config = dict(
    init_std_qkv=0.0322,
    learning_rate=0.0106,
    doc_mask=True,
)
MLP neurons of a small language model. Each row is named by its layer, matrix (down: output weights) and neuron, and shows model dimensions 256-383. Each number is 500 + 40 x the weight over its row's rms, rounded and kept within 0 to 999. Numbers have three digits each. A neuron's up and down rows have the sign that makes its largest values positive.
A block is one neuron, or neurons of one layer that tend to fire together. Before each block is what it responds to, as a language model described it from the Wikipedia text at the highest values.

Description: Word-completing suffix pieces. Final pieces that finish a word split into tokens, especially "engage(d)" before in, plus endings like -ed, -s, -ated (involved, participated, informed).
L6.down319:510562563486433486537486544472532406520423550518502486532552530611492522563512451462488566494510508525469483552467497551485478496511501473502585498477492524497507552464512522499528459537416576472472463414482558465516557502500494483478555546477528459530476567553507462511486512488530511481523496522477463459492438537517521529488473490482514489537424536543427478503461486500516570498518
L6.down437:510441478481471490498495470483529527473501515518514498540547452452546507528518547447488511516457493490469492505544497461574512439473484545609487471580581486542429473570476486482482560496449519460475510493557515478485566468453538491448511533555526551480562449483502485524528529528592556502579507529538512459493548395534521536475470506446535552499536479518446482471496470509424491447593
L6.down560:471524527449510532503551528542489585587515438524509459510467475522447521538482485522491517459430468517456482462500507439549435457493484472445449521549483545524514536481538482516476509469468461547451499556517485487467510491472518506453497527553579540554485489521512454447535593560563529485514466596531485518459499423481512510435473537542547515461489490538525458565542511477547489516515
L6.down687:498532458415446486497520515552561499500509481475469447508527506544521546512489491530594457545564508490509483443500409515495500469476564486471540503557447511446461521454492462426480548479456506469426495619529538569499486586465470554479494580490555444544460508495517458574506512483510516480458573547482416494484515528507492499569554440468491542456499570405518457503454466493485555494498

Description: Apostrophes inside words. Apostrophes and word-internal pieces mid-word, strongest on the apostrophe in contractions like didn't, don't, couldn't, also possessives (Women's) and splits (Mis-s-ile).
L6.down94:551459531532572520568454459540528494463510454473498542461503477504472507515478564525464445517404521493505534488553469472436509467459501476445461530443448544455487536488459528401461529521462457525559492594474494529506526496507476520404563522552543491513481520492447430481506562517479520503524509452515509442548441414490528526520496535457433410482504488547585551518424480523494439514472
L6.down943:468510485468431443452462489517539519551471510450482492454417453434497398519472490537439460514509511494461433473507508469510482443557534531537511520462504486561360445494533534492501592509530543474517512498554497547468506506508507441601530519534505554424465473527485402495472443513537485513439468433513417507460472502519438546552457525418510465533494497505499458514530562457621465509559
L6.down951:442514485467472504516547520441445491482475520495571495592551503452555422566479476620556526452486517462471389530508467499456526502482433555514518548513529449428486498508484455527483508447514453539450526590542489496466541438496520542472492474486508381477519421499431472521533530485411530535488491497514492558491478483486498539499461405517468444519491499512530483476585507529530472472501
L6.down983:499501483493455534488471472507505507493565493465504528512565515479488481477534513493496433448508449498411530401547472521533388542506476450547464453438505455538404470478507480492557538519475489514511457495530481470455508573494564490498467595506534481549505508540520483481497446510554512487438513527436567459501546470534539508442473517481560510522519510533455484535533523553497535519474

Description: Word-completing fragments, mostly months. Fires on the piece that completes a split word, most strongly month names in dates (Ju-ly, Augu-st, Octo-ber), also Bor-n and also known.
L6.down89:537502420583579490583509533503508503497504462533411481512492525518439423465495539441505488517499487518517537586434531513495547523512485473552475475479455472507534500425545536473501489509528497513578499465545483481510531502538497487521559495480408488518564445500443537458557477470531513515513431498513472527579478515450469523493536434563469509551499501527473439489523494583438544492466
L6.down178:508529489464428418351530518495408479566514510436558446513501478523521498449513493550509508472470467547517495529433538503475532551518521475484479523499506470530449487478523510545604530510517485497548432447458543502509523485523507489477502597478466500511530512452539573447528547393472471522493482487509429498504486483472450469517527482468521450455563489487481464528588530446525551475452
L6.down871:522496529432492493497528542441533454445510457567449602521517540547497513458502499512500523517500483469496505484497496496478553505537467564509497508544616474487506551525513533530467557493506519437542559536482524501436525529507527421469467483493511570500449516515473571476458452500430479550527492508440615462498445464563446492542446495530504576502526547489457491468532582581421426510434
L6.down938:511471464444543441495474496501489477484464495538532536517503459523490438497541457464598548442473466560558490507519473497458520533523389483500521575441524572473493451469513436508463469532524496485479501496509460542464528511530513506529489587422504464478453516501504569515443498494380470529447494499471447474496509494511456448548491446468486555454522501473470481501532454427437424531449

Description: Word-final suffixes, esp. movement. Suffix pieces that complete a verb or noun split into word pieces, mostly about moving or changing, e.g. chang-ed, mov-ing, depart-ure, resign-ation.
L8.down385:551513408527464577483517475539550486494522536462525573508455522431516466465480528511445597476517553471455527565480450589527515554458496490490510421538482499554521529540531509448512520476457429492452493547536415456559495545471516457491465531507438468488506541498518495537526487442440564466522493537448618475562578485516503541463505499434470499563562459507481506486551526451476537507491
L8.down473:499495467566520477465523468522468435466454489512480483497535442558513455487509569500500536519545492530533508516547475551504442447545505423445482519449543511477526430485496475471538479528447521489547479523495576401594502525422525462524523599393453476482514481503482435468519512508443467500536503549515505485523488497509462490446479431533528516584481464441545539447467508504464546483597
L8.down580:542515489485479481541480487477500446538538490484536563511531489507502502504447520488503559568467423578464503470514387498522543487427492548533499576468536589553457514503509429432455518457460503488449438516494473463442512523443468492445551546481477445531444426532537522491568511544383476513488488487507530452489468569508535497507484488539522553577427513508455515460518483452577533522509
L8.down674:474461564451526438584527491461535486469525450490508491504579554539496482509468421496474634536519483491485503538468493466439486464478527505499477488558516577391465494550492476409405523563517495552455553527561427566557518579443491482496493543422530543526515491449476453494550490469374530518536446510525489522513439496473489472501467498519499534528537489483476455511440480443517548476493
L8.down855:547477483532488473442566531518509449516512469482461431521510599466463504499595523439471483441494416457497486511525517484557505487463508512557508518518464650475523514476454494501484507522507416502441489497478494572530553551535544483453541520485550454442481463463520512523510520554427523533427494479513523456524520527482515482467514472518488515493545542489523340567465415492522488505509
L8.down876:474540473489454516511469498490539454525541492431465512459476478486508497452553425486465468543433554490424486565491485430501483539455428595490499459499480442521547535523572570471466528498488478489473531498468472443527525558517511465541436530518503553495528483490418488453532503488472491574489533507507580451446474534477456473439518399505429507462471520487590411520495478453509564485475
L8.down968:480479469504463541409517502482566446483426478502489447508461537527546473444554483481509521435466549550479494536524505504493516481499485492478435488481456498479570518470459514463504532545535511453450439537513527497512482542490573506470611484500513473469465505484516524444438514476574503477509483548494495415519456517495527509400598454502539527516528464495478447507550448477511450564511
L8.down1013:463537488578520440446535464487527454454477597521473415458525438513502478600484545506434483518539520562444419436524510488489485433511479556478401514445459452455414462428512521508557528562450461470561494510543451482567453458511523455547494517507522463508478476540472533480535548468404411428510519544488534538523527566463449515549481445516523492472527524544459519454433461445495491546513

Description: Biographical main verbs. Main verb right after a person's name or pronoun in biographies, introducing a role or status, such as was, served, became, has been.
L8.down33:461475522549441465568477502573427523528475513560547423564528454492505501532498487524467499405532428436464526508503467466477521440512503489533489484535506493546535454468540469557507495389487478521513450524491462514466562513516526504497515491526522475477455563521460471477532472414539475514516462496502476514514452460443560526500519494557468526548446492538521492529510470463410513567479
L8.down124:559513516504581515460481450517477531526552467485519394509517564476520451433479445498489470418488501552476478455470519531435513544516550506539500458520503545465523555423441468473528454513554487505484498456512427471453514436569492547406500447567523514449554526482506468483518489532433505520421477523495525523542529496508514502470516511488505490535531461531461520481525494568494537549540
L8.down131:475469497450514538506532495482508533513551480460484440541564514591442489468467450476456472449489499486460481475592435496486462477507516495491521515469474511523577490404526496528494471490488500509543559453531604522453532530517500516447492508500567424502463530469490526524427496492443396477488531499492535489429529534528465561533518491516467507576558461495484523497516485552515548504487
L8.down190:499526481569461503485449473455523525466440533485545555410590472533485482466540497553430425539512527553493464428517506474491431487509527542494503509509546466498533521545456467536539455529517520412559535539540470551512499482578506509543448485436520500501563535516495431512507482496474524468529559491481536468481529474495532522544473392509558511502495457574505542443528448525479499474541
L8.down619:535445531485505510487538561548465491541508495557501443484435486564524482450462493536512525495550439541528467410452523562492557569521521443532478478501501511456468486469463519512526495476450512560479419465457490489520516514485506525507484512491523559512466502517581432558518489516506537476473425507473483501504546532540546545467479547457495507458432451588517528496507532484417497502485
L8.down760:517563494513483449462477482494465462505521514530482511477497502557486394412485481540497536434518561493501540507472538428450503519483550496506506427474480506529501471467426536539494503537548508559511522440471483483448585498412523459453412457468469433576600619494494520460477539438392463455452504413525565510507576518451559509430503471454497493460470402507482501523517494477496479547520
L8.down767:513491457467487496470532486500567468494484496534409506500449508555468507498505499493496538480499529462558493533542532508548515539521465508517526513461484485471431517450447473548430508475566513554529576490459416462478474388537512467497500492449559456522518568483478542501485501507398509510491513471561472470460477457498495534455449486465465584469526469560537486484476473455478518522500
L8.down1002:471443517604515491454487482657503469513463501508536454497540544466514407497566526526522460501537543462501434424502490491484495466546543575448380551487520530577480523418512439516483495483545480500443562486473478527425547573550562454454572563510430509490461535449502498526484547576454523406547489492521519496532458523500503492551560567528459487552525503421441510499530569523451474500442

Description: Word after a preposition. Determiners and short words right after at, for, in or to in fixed phrases (at all, at that time, for each, in between), plus some mid-word fragments.
L6.down212:525494488523452460455452511549530499549453507548476493475453434517489510484508473516500547515581455489466535494533533444532412523481511512498549550576550437446450515478549475540500471466496512533498514515458439509470532524498462471447484566506576461517541499526475594465488500512539413566510557572401465562451558523480450561522521480556519439532435505497490472556478521462454499493473
L6.down237:536508452425505511499579471594548469503536507562498437543451524542544505522445453540509515556542558550494510473511522518488498538525484507481475525473566471511509421521485505538556412443557534503500497580516512457532535547548521540448449511526510441478515501533506493500523544577419391516502520527536518494551529458505495441549493488519502528498523578520511504526580469518532433516512
L6.down863:470441524497452468482500480472464507531578452482501428506491497540432450489522516566503526507473528496499574434514543472438456507472579479455500544519556534483483485492450525500520549446556544472489447432485454460517513508538486495485533561536477540501469525481515442598452555489602579463504430483496467491540430484466567512525492479500530503512517444400498509561437481508433472486472
L6.down915:514571521475474513479467504480568542475470479513585529484494583497517452511518532560421471479491452493401547505487503482494541510502511510537492491528476476506451501611488507469462525465450449464473495461441446523494494438551541413470550544473482479492547508472483466579505475545579478490493525488463418554484477491462495526406442509546472456498505439458431438516460569527443514500479

Description: Mid-word subword fragments. Short word-piece fragments inside split words, especially South Asian or African names, such as Chandra-k-ant, Prab-ha-kar, Abub-ak-ar, rear-n-ak-ed.
L8.down46:451489405476496431438529540561475530499471515546493470513493495496536534454456523447468561460511570476508430384497506455507447523537494547438589533466482419513515515431451485495505497490518553489473489474535477456413556472452513449497439469460518443509469455504506483587452484492485473475671510494470487454548458522494553491481484500535551442512495470488467577474512494503523543469514
L8.down614:482492480468477517434515519414463466507453474519448549528474494494466509487560531459517529508463492496513471468452538510522519511476489523521495485493460451414589480541519504474520463511527503493491480513446468446436511513490433522504497471510517491402482489515589461476497529457389482442494486553493488488500410404536506512538483499497482497528477499520653489524459466515461524511483
L8.down615:439484541527468505503528550544440523591539467536469520437487541440520474545442508532547519583485412467481462528472433563519504443541562518520522444469498468506519485550532526503569503527455557495491534501485453582456531516542489501469466421510490472480460493545493503440494484496416552504480505482507489518562513477461473504542462448419562483500461519498499482488563446532572531537509
L8.down726:552461526498552489496493494485507467415540458490471458491513510446473539515468511432480472432430558467541501490464464521480459460570555490467464477415514432455461523539474497446548521563517511550445465437495493516467453461502535533482523496469454521523478503466506498478491442413456494526490521424530493398453482562475481552515500581462541550448519509481549591494509545551564511548543
L8.down751:522450485546464474495459438499496531532487514416526444432596491454503528469539500503478519481500553478506463470556527438498555543456472528477531501486516484489472476439545479569469528500563501497470545463499478505515486418488472459495485411439453485457474537493525542463524570477483503437508431525596489460411540462463382546495456552495506450519458416524514498569491452537477506494470
L8.down752:514499535495541451552485482542568527580501456468578480555497484515455443592464535506506503502534487538519513610517457488438466476510475465487520468525512408546470439515496618527476532489473517525457516432443505526511453483527484538518459479551512470433470582456504428515530518467406455527546487442559467481485469431471476472491461546513496516485496520509504536536504514490533475528433
L8.down808:520482468524479492419457478466517505442489536558511563466558456488470489524511518533559523484483491420537514443564447531490506504562487522479498455486466467407525565588484488450467483480463516553518539480421569480469524427481548538526485497504503510500546503503577468510524412476450506510516519504526484497570492453488478553519549532571494537500457508560520486455535519512543483613508
L8.down891:463455449525467460505513504517459501507526498522421551486495498501459537540435510458457454513478577494473556515447501569553490518446506523551523550495493479551444542518522466540493454516520444487490509478467444495456539496493592501542498461489506484533534570533503494534448509487398616559535536555609553552593481494480479538499582525409516471561534568552518483484541535447421455537577

Description: Anaphoric determiners. Demonstratives and determiners pointing back to an earlier referent, such as this, that, its and his, often split like Thi|s or Th|at, as in during this time or with that paper.
L8.down48:584521545412452439449515530495460492462560541520427412468491467512474480511509515470498518483544509497556537460498487434478435493439504469537540535465544467380492445532576454552477460549470506545513533502493497552510400459493513511477583555484439531570525501515540509485475517544439521510517523505473535494477546520558510528415466487601499493532471468505454471480463469514514520539406
L8.down197:521597546430493492534485497557497501556485534577469453511433461470515495531501428478494568477544523464524507526464473483531496484477516571478483447410476449412461470541501457506482486511580488536483565556515489494483472510519466526476537481477522500494508600551448532540526508499535513514504499584483475496474478526530442544476556485528460439572501481495521483508441503522498567489606
L8.down235:582512567479535413462517506546480430463425554501466547516493492448518401494430500510558502499491502563543447527539525535500513554504531481455552468419487497472502534524442468524568557436531423468500589485519496541530520513498568536508500510502558438422577527483526527502506588423589486518501516538491473439433504484568443504505476531523497534525511453524552474464486476513442439474503
L8.down308:471552504548481517450549466472452577416512480464514505460487491511583462496570423497572495557525530444457482540436497549435456526522475534603494561509506497456423579478484498472456502426496491537517431537534502445541479542497542495469487469526433522622485504481495481521466563485490391574548467553503485511471526469485540425527475557510507489461516447573491502483462461509457461483456
L8.down315:483484451466475462514505503464471567484426560449532467464523473591517449465488504488455531500596411502506499444501494513420495480514541482543518491461507492490434435404526525512554468389480471595528533510477503465547470514479478585492544516514492475486531536490521515407528513516345470505487424453490483436478474501512515523535505567563483480551509463496462467466465517450495503564505
L8.down353:477529480478511470456508455545489562499466558519528544497475540448424553541491533501479491522547535549493519496491516552525464629496583510466488516507526466450528441521534473491501463529505452541498477525431552490596493598460444512463568484533491509495532524484546505526444438489512555493495503464546536478425441508435502548454467476496480427457451440534547498494498503476533538506514
L8.down824:444483518594440488531487487577483476490474500447572521430505476519499512478491515502394490481507485471491482442509461486517442499453539450474548503529457532459515516518480511491466460511420521562525501459498536457480527489558516468482527535480563513551519418517558464516586522429502513482534464510504630490461484466487499456429528503517543556523511424533491514501478524410411435497467
L8.down930:494541458478514467550479395523466454491459503515471566508431468571538449486458477510468553482463481486544469500496540475440507476423534505537426503553516473565522463497565403448475508470532536492527588441516540458550542599455448484550530539526413530489461499461416469534533555514527526459525507496499542506495476494521502553537507473529508456509468443529559559547526520568486527543490

Description: Predicate word endings. Word-final or mid-word pieces completing a predicate adjective or participle after is/was, such as Defici-ent, unpalat-able, intend-ed, located.
L11.down476:518516465523463502515479516516522497597534520522535521504547532535510486507389513509530526534493555467479517477476431497520532555486538538525438468497439426505531475512469529488482481444500492456506529475481480477545461518491437551524521524459493464478469437546453499444447520538257473437484596439446581473425461503514497497582512511502497557496504498499533483478526457516551525564449
L11.down1022:491469483479424427530510509492495454533446561656492492522504548437549546479486537518540493492458485511475517499463453550519570512505509487522509478505411483525538417470559524443498539436549500487442506438533470570495483514516568513512562500473501578452492496551472471466502572490525508548509598531514527491480553447599521538555481481467506539493490511437503467433511478499438492536473

Description: Auxiliary before main verb. Modal and auxiliary verbs, or infinitive to, right before a bare verb phrase, such as would have, could have, to get, did not have.
L11.down22:451516482511550462488484478521557496502422543578411498563487438539506463456472527499465478499513478462496438489498541499442486541451579489490466484495539515533486488599525582526487486519455429444507483531493559534484544549515465446503464360501603491531554535479464531493413507463482500484470445508492505452443538609470544484519563509520474456471486432516434526533440595537464494519500
L11.down468:491502475595544502562501475484508446453500510494547450530473524496547484493454472487493565495560489572454507491485494507527472540501515549529534572519461442535457529539507540512576465473502494456507507538532452526507471448503450479473507410513449507404501520557529543543452540575405522463506485534500537504484481464506531450491515462494536542419513504480459433464469380598573630500479

Description: Token after a proper name. Fires on the token right after a person's or place's name ends, often a surname, e.g. "Cowan later", "Boswell 66'", "Aon announced", "Kean's".
L6.down6:521466571499512565491484521536500527477533406425506468526466472505518491564503505455497488472512559469474476460481551494523500528492392429562469414456492552518482493450486512536482501467372491526491504493545491502458484513439512534614560535467492560515497500507558509594454520499673536475428498466519481457520578442501498506501465516569449530524499581576456555511488549522471474467476
L6.down255:516488481492537438460463472537544474521440534443436547547600553513445515459517535526486583388494463425521511556543399481467475547452477532501519418473505516415531559459487549539521532562556496563539496553523469506507518520496535451537399517507454514515501457502495454520488615487531536544510456501500488476551429480481542501443559490537473546461586523464522452382478483505452567492428
L6.down619:469484440520469528549591504537497518463493525492493495441495499494501473502560534476507424516575425528541524406478469515494419506528442571520483461433470508502538484539480502524483473506456578495496551484486501480540585577505542489473532453555539487572516434525551465531549513532472520519543490621509499566548514491546555456567503507529486474508508478613509509502494548529506568531585
L6.down786:516460454467512531530572514515559515499590450476481497507524496512507467488491538478407546539441472583588521553459499488529491558462506527541505528421438502478549539510527473491493476556509484405594478574498486512508520503483557533482503364483552531470526448541529481497439515472547550470519443530491474590504529533495560488497507472470526521482486556542494494400548499540495484528496

Description: Mid-word name fragments. Middle subword pieces inside multi-token personal names, mostly Indian (cast lists, singer credits), such as Rande-ep, Anur-ad-ha, Makar-and, Raghav-end-ra.
L11.down299:524500484518526459554548442471508515524528483444443500519432564570480535463481514513564526586490513493480529482488472460456508442477508524496582481507451492497458510513426511485498520534457504499504581518496484509433508538495508525483540447478529475492506496477533496539507481467457571530487482487521529446531470539527503550472453428555458494501538560550526486503473522501492488479513
L11.down559:510518493471449558390491532496478550538412550487483536502441493524517499554496471505437450587492531486448578517500446535482502469502564507434476489488493517527549467569475418500499435420481480512536522461505514467528455536463577506577533453508579520438514539506471484534490481551453520516434525486538482490553573494517558567498505453429502482483511475508531501509476574530492463560457

Description: Verb ending before preposition. Final token of a verb, often a suffix (ed, es, ing), that expects a following preposition, e.g. travel-ing through, li-es at, refer-red to.
L11.down330:466497493456506507576544521522471532518445529455483516537544562473502485463509536540499463551506526542463538531492419573542450498545420546521497457419541480506478599512481545489442442558462488527539499524494475426554483471445447473517485599525429537468507497463498516506575541475541583508464474451568501545567495485493520470487533479553492469562456424518496544463595520474511584496506
L11.down500:426489445534401531502513503497525455510473482488557496503555505515542411473463489542547508498449522482464559449493526460428560474567441455513524507500473421483442499463547515476457532529483477497529475520439506493494483498573538496511513560522482415500579498481509475449493511423540570546471455546502480562516475517524464492473598506423448463513478551477463512557556506517547482584497

Description: Subject-predicate copula verbs. Forms of be (is, was, are, were, been) right after a sentence's subject noun or name, as in "Ozone is a", "Bloomer was appointed"; also stray "Sh"/"sh" word starts.
L11.down54:455469497493474522488503515596492516473465477474514462546466503528478424480488499545406468502478485473408475525448479463473580475478571494506547606571452488523526464520536471585476512470413544525520551507509523477471485480568518531476598515470432466522459541494498516508499414527476511446436438435594527574516503526486566536409510530445412520474525522513551537443520474448459509416463
L11.down326:548495479455506484467530477497526457503498528523540560538495531513442442540516513544485444511572571540522405534456472492504578461502464533565496472504536509536450480467495438527514476492531461462510508515470508568516483516480547427564533478479464555500562548411500548525456459474491552450520574496505475452511456551543503568433397535528549499495454541539509429540499487514507488495474

Description: Linking verbs after subjects. Fires on copulas and linking words right after a subject, mostly is/was/be, as in "(1947–2010) was a", "Jonas is currently"; also "came into", and empty table cells after "hold" rows in election results.
L8.down66:454481489522526533467504459500493532573534494529481531448513511491490511427494567485509559528409408508467492473543567523500411483461489475457486469466586491524547378526524461455522539473426449488431491543485558555518535466507505525478475507449533562510520505418489527463500476520527521562523519492469453490460514499545515494384472454503410482591558469478499490419502524521493445547498
L8.down159:511570508559481522488545491532479479465435437543517477534540457503490473561454533477519565469532505451442548506529515446432526549491489463484459485496448555572473525422595428568538515542549492585539507479398499445389561476492471543499464549505519476543524512569516467596528465539431503484497554542508515466505467504518484549433527460528442486509505455459525445490542445498462516489471
L8.down165:504499480532512436502530519586535428503470428450550491548511503465479572483582498459576470579485479556556507510511542503553528495493430479507548490507486544467497523457513466411499555472401446531499481578504519470443466511516489473518459575525443499472448426518518491456483430529488497470507531548529499501457409541504540479497444537515553460541548522482460449512471469495532447455515
L8.down345:531519564489518512534468486547487454489503454459522548441472396560493584596451565509493455481533492516475451482585473520523527464551495462504507507524519551458567476470541490512532481523516483484500419466415491483456552490521532497446532422615505472485524512541523486515498443517465528539449490553511475433537497471519452478499486563508424534515510533568548509496539596515538503459443
L8.down398:504525538506525483508614539509522495473512459508570501506560512537509471465512495472437513524466444557417512452485479477491474463478515464505501424426519547490476498433521447581575514460513515464485514549519487529572524468459507530521549470540454508438531547545570542523541458488493521506421487557513466536564500584434443550553502465560476514451476442511427540519557512509465474510526
L8.down583:542450533492476510504456482508516428492437469438566533500523472536428441547508532486499472467585463499557467452555412541446475504463541496543466516461491508569485538530451490499524477500495559507541477460464562486502530523456542518440485534492464449438491533554544500541502409504450439492549454520542500458528491453534444455508468511541458519584586525473512481488577544501498526464500
L8.down770:529441452441509551497429498479454516465514468548457487480399477527423489511559445550448475439514499528436477555509466525429476445489495524455455509500579452431500489518516505512588538501543467506576464492535474500486541476526514447501504468475568517571583469546524530487456514437358545506483503472473491606473505582443519494498434515506534427517545516517495487487485464516483483460567
L8.down985:501579494526498457414493514463499513476510466537438574453544543470467565485476414480483451474540522461466493465458483460560512402469518519507438495412449469509529461469448477513481505539510566486574500554409498562576478521477533466485445440461472485497500558491463529518453493477508488526556569492501469505498513523509479502548532507480489621553589545479451561485561486416529490481484

Description: Noun-phrase opening determiners. Determiners and quantifiers opening a noun phrase, mostly after a preposition or verb, such as a, this, several, and numbers like 14 or 22.
L11.down743:576529523543553471515540513539545522520511568471539545474471521534558566477490515533464470525567504494534512587541547422463477516615499543526551448483496467522601409523458477495526438454522454484570484518506494494551425504531553483457483489539483479541515494513471483477468521519376511549489509564507485531518489413582444436498547503503534523549455502516496618487471537506551488516532
L11.down987:520572490483447460547510500480435513544530554450537480515523509515501462516507471404445527506575555511540574519475492529618541515457476585518458515512469552459498415523505498500470582458489484595507457492489491489560515583457501457524502476536515487445442511502521540455493528481459467422541543491474456454532504482493486513451525500479502407517525449455525464510455492529507471485484

Description: Mid-word name fragments. Middle word-piece tokens inside words split into several pieces, especially Arabic and Persian names (Muhamma-d, Jama-at, Al-ad-in), also common words (alre-ad-y, sh-ut-ters).
L6.down281:463511431464477505468489498430559498503527516427474481538536495516508497555448548494433461542485415463508443535484544548542433497589563465469582429496487517555466509518503444447586535505495539497468492467450537484500545524528526487510493479503530508567447520469456527516505483487419493472527462600542567487573481494458491517527537476476470532490493477428548429566416455544537496500534
L6.down401:528511531524559534563453421532470490554418520554448467444456566451535452516506476534511538537490516491548441534469551520556527567516447497503483538543538505439450472520428480498503488491517529463506506484495465544466514436525492508476531474488526488508505492485534551517500534499444563562578535488548586515509489429524482498514495486437493465577494542567504492510520498592586494525493
L6.down816:518501520474457485437501434461544508554550543506428585488449527452565465469479604518495485566464487494564492528476528586504533561552502588451549500570449505419504542544563454552475522558453465515520533476536546435547506526525501442514498422525522483422440539537508510490473558497485482508535504485603556496485561452523487475452528580442463520506560491543498505480551460479497472485496
L6.down857:469561549496493513475495509557506498488546552441542508496459506501517519506478522458510527483446469469473505459480492478522466461548477481461472447457481466577528449520431502448538483574525430462510504514522509519448523504590530525526525559516498502430518353471539422581517444549436508527523459453503513518509547501549489503529501556530512465554495537520529433503589556565467541480576

Description: Possessive apostrophe and naming words. Mostly the apostrophe after a noun or name, as in club's, city's, Philip's. Also fires on naming words like as, called, named (known as, is called).
L8.down412:539521502510533472466504461536589507446524553430530405438499450421471445546442520475538465435509518514438487435493533563557477429425513476456473473500467520447493449483524497436544486501496434494475564435535534531528483498548455515479429497536452510535522469530522526490547473513514467486490516429498536496514442536517469529459574468506520564540478493489491518560489433493542568501426
L8.down562:449554518493522536448496444520494504527565504494484490455492550491510499536484553506522521510552526459479408530507501502491556484479520524545508429531446483453503515473493456521491445521528499543561439512484477480499510488467543464458505435574443509487481542503475491541473460494487476495505454513484408493527524443543458503461521504572517497443538497522555517483398515533545506535503
L8.down576:503538492510448451467463462467487463498472548503457403556427503507477479477510531565514525496543446470542546507507523512535450528505586472519491566508553500471476469490423491553491472495538519583508492515499541486525480493475432516520545548544471469475505511460470488489447551480559501484486547506521502473512532467568467517605550453498492525449434557538530552512520491554551514442546
L8.down683:471587478569540492504420551553547407499524544432445496422477523514489447516480457435468468551451583502503499481500490503474523510499492569579459508497485433505573450434453513621452461525448533445489573421509358460546592472522534421478538569523548438487553510465457477559545464457551547577538511560576475512486561505522569518509490456494441528476507477485526455555585510554506471495483
L8.down742:570469520509539503473479510554524492524507488537640468519552572480562493608521528492537551451468537508502493561488490530437500455541446499454470496480457568499449488472447429539563526531465547453553421553443524471510443503534427507447603461504494450532550441434489478449492489515549460534485551409493447518549501498511493563444558495453543470431530528457477511485475503471522529477513
L8.down778:609565520578526483515424550495486529489507525495442502511549463488512506568512509476473477506439503548491477405521488482421540409462439519454527455525555544515491440524534513501548498483460506502554496566451513527507393565465489510529481492510533426514521479528547495493459566570476487448502549501542466486419635502525480485499495503493551446572486505542515506503520502446504410442438
L8.down905:506547500513555530556537478513460485492509507552461406519478543541504522549486512518500453438514506521492573534515498467450478558482477492523467454477451510467522508510513543513447476503519436457489534511495556559475560521493497515512503415431494522427514485529521498582488477463369430482517494511482525509452451560493482551498548501463558516517449544496523500551465543489390500568553
L8.down933:432551413484570501444515463500450464416470467558488479406495472512525559471518526489562554459540484506561558532503524473500570484577559488551474470468565485495496484481477499558487412490541470479445528407556501524484484498502500418603427495513438496512460490505523543476473468497389518555489552554543610521509523524464491504537488469585520507486490492454530478504447453489517449519517

Description: Verb stems and suffixes. Word pieces inside verbs and their derived forms, strongest on "er" in differ/difference/differing, also -ed in passives (caused by, supported by, known as).
L8.down438:479516526468499486467471423546560492467496488541457470521505488530491544520535474449428535513484530460530464433503443564457429451490473539549492488507508503546583471477526576499498529538506517545504508493570560470481521440512507532471594476512541443453494533545504457502457448450491497496492425463529483399522497451478503412536512488466529550499541517528553549503487473588495452469507
L8.down487:534603497514505486497423475445407576422496498501509598463515506509575472469553487505402504462560473485516521461512504476361462510431477498569480437507487490447468470460417452490502455431543457548579497481498514427536463456552457501475489430540465483503444466503512544468453499458299542514549499515505437491488526532500558483550468463445535461509409452488495528469537514462522483503524
L8.down551:492494488431469481563514495424460454475492473504479492502469538465460488504377452531532448517437532584516502560464500521592449478486456523500516516500512464541469455430524471527502462440497521473496510527491517512481456554530493493493521483520464531491519441423510488572523511483521509448553514564531569489539508477517603483467430486545484532508523529522542449456441566494467532552450
L8.down629:533495463484499543541443490534551474531505508504449587490463551534463448515450476461494510477498589536452492558522528524495516452488491485497531541472460511438502515554507571478484496477499461475522546469563533566542509532443536519585454481466386478478524456478482502435495511497455423606455523478490561510555564519473512419502479478477469561511588432482575476509455514461463536440523
L8.down665:518453509584527498554533569508506396487488512485542578559523491493434450452527475449507536492527468450483471497519497532524553496539484479501486517565519490531517502534490534469495507532454489523458472535569567441440563526514489497495524539429460538435463527590491448526525509450500493502500488456500427512513518475554501489516512573554495538557466479491469509478512424543544545442509
L8.down730:530509425497468490569447488506478399462439498567563536536490482456466480526461482470386608420493519477422492490505506481471518512468476506481523506504477461487459492513518531517455520395465461496489512474511554422548468494501526501473512518563454503459437446475545458499452472443446485468506518465414517489509518531549449559493482520539449484471418463496503484515525499493482489531496
L8.down829:513473551554524479482578499469449471507478503564451486527512536528527490455508524482503477536542483526447538491498542506546489516532595501485492468564487495459504473451513553482536554466442561449454510501541524511511493510520441552482459525527474479551531489515494477450478486492529525512541514508513543506505442571486520509491526535484493581502491482468520434577398508459486461445488
L8.down957:520458407427497526532525538464527478521555461467492557546490503532475530543473511483436567508508477519427543504390491460516479416506485521484535529524458352517474523548499536549559449386539470488470483482532516558512494479552426522565555534471565528480459490490475479527422534497545550521515496535527504519521496459418506406527533490440468520480533451538465453480483488499539513359441

Description: Apostrophe after names. Apostrophes directly after a word, mostly possessive 's on names and nouns (Arkan's, state's) and contractions (don't, couldn't), occasionally an opening parenthesis before a birth date.
L11.down320:556521560517471385449496456500534372507491521450462543542412563509448534495541459516504463489408510543504542528541548544527501461458466508539453475483516524421564552565540481493490452474531514529568544512495525486456547524472476464522399493473473486501396469524563506527497483452432576468507555483553521462531531504562512527451527491498425513440442462480447469429524515538587486519472
L11.down681:486522554528549464449497470576485550519520423462495468497471519476503479558507546518449407425513489527509497477512485487539477414488531479529513540476538492567525528532443541461457504504520473501514501474533529490639475535520499502513476494561524551510526520507519547513488471557477422544521470447578456501458559533520506531475562481488531454444544563521503561602509488478474530515538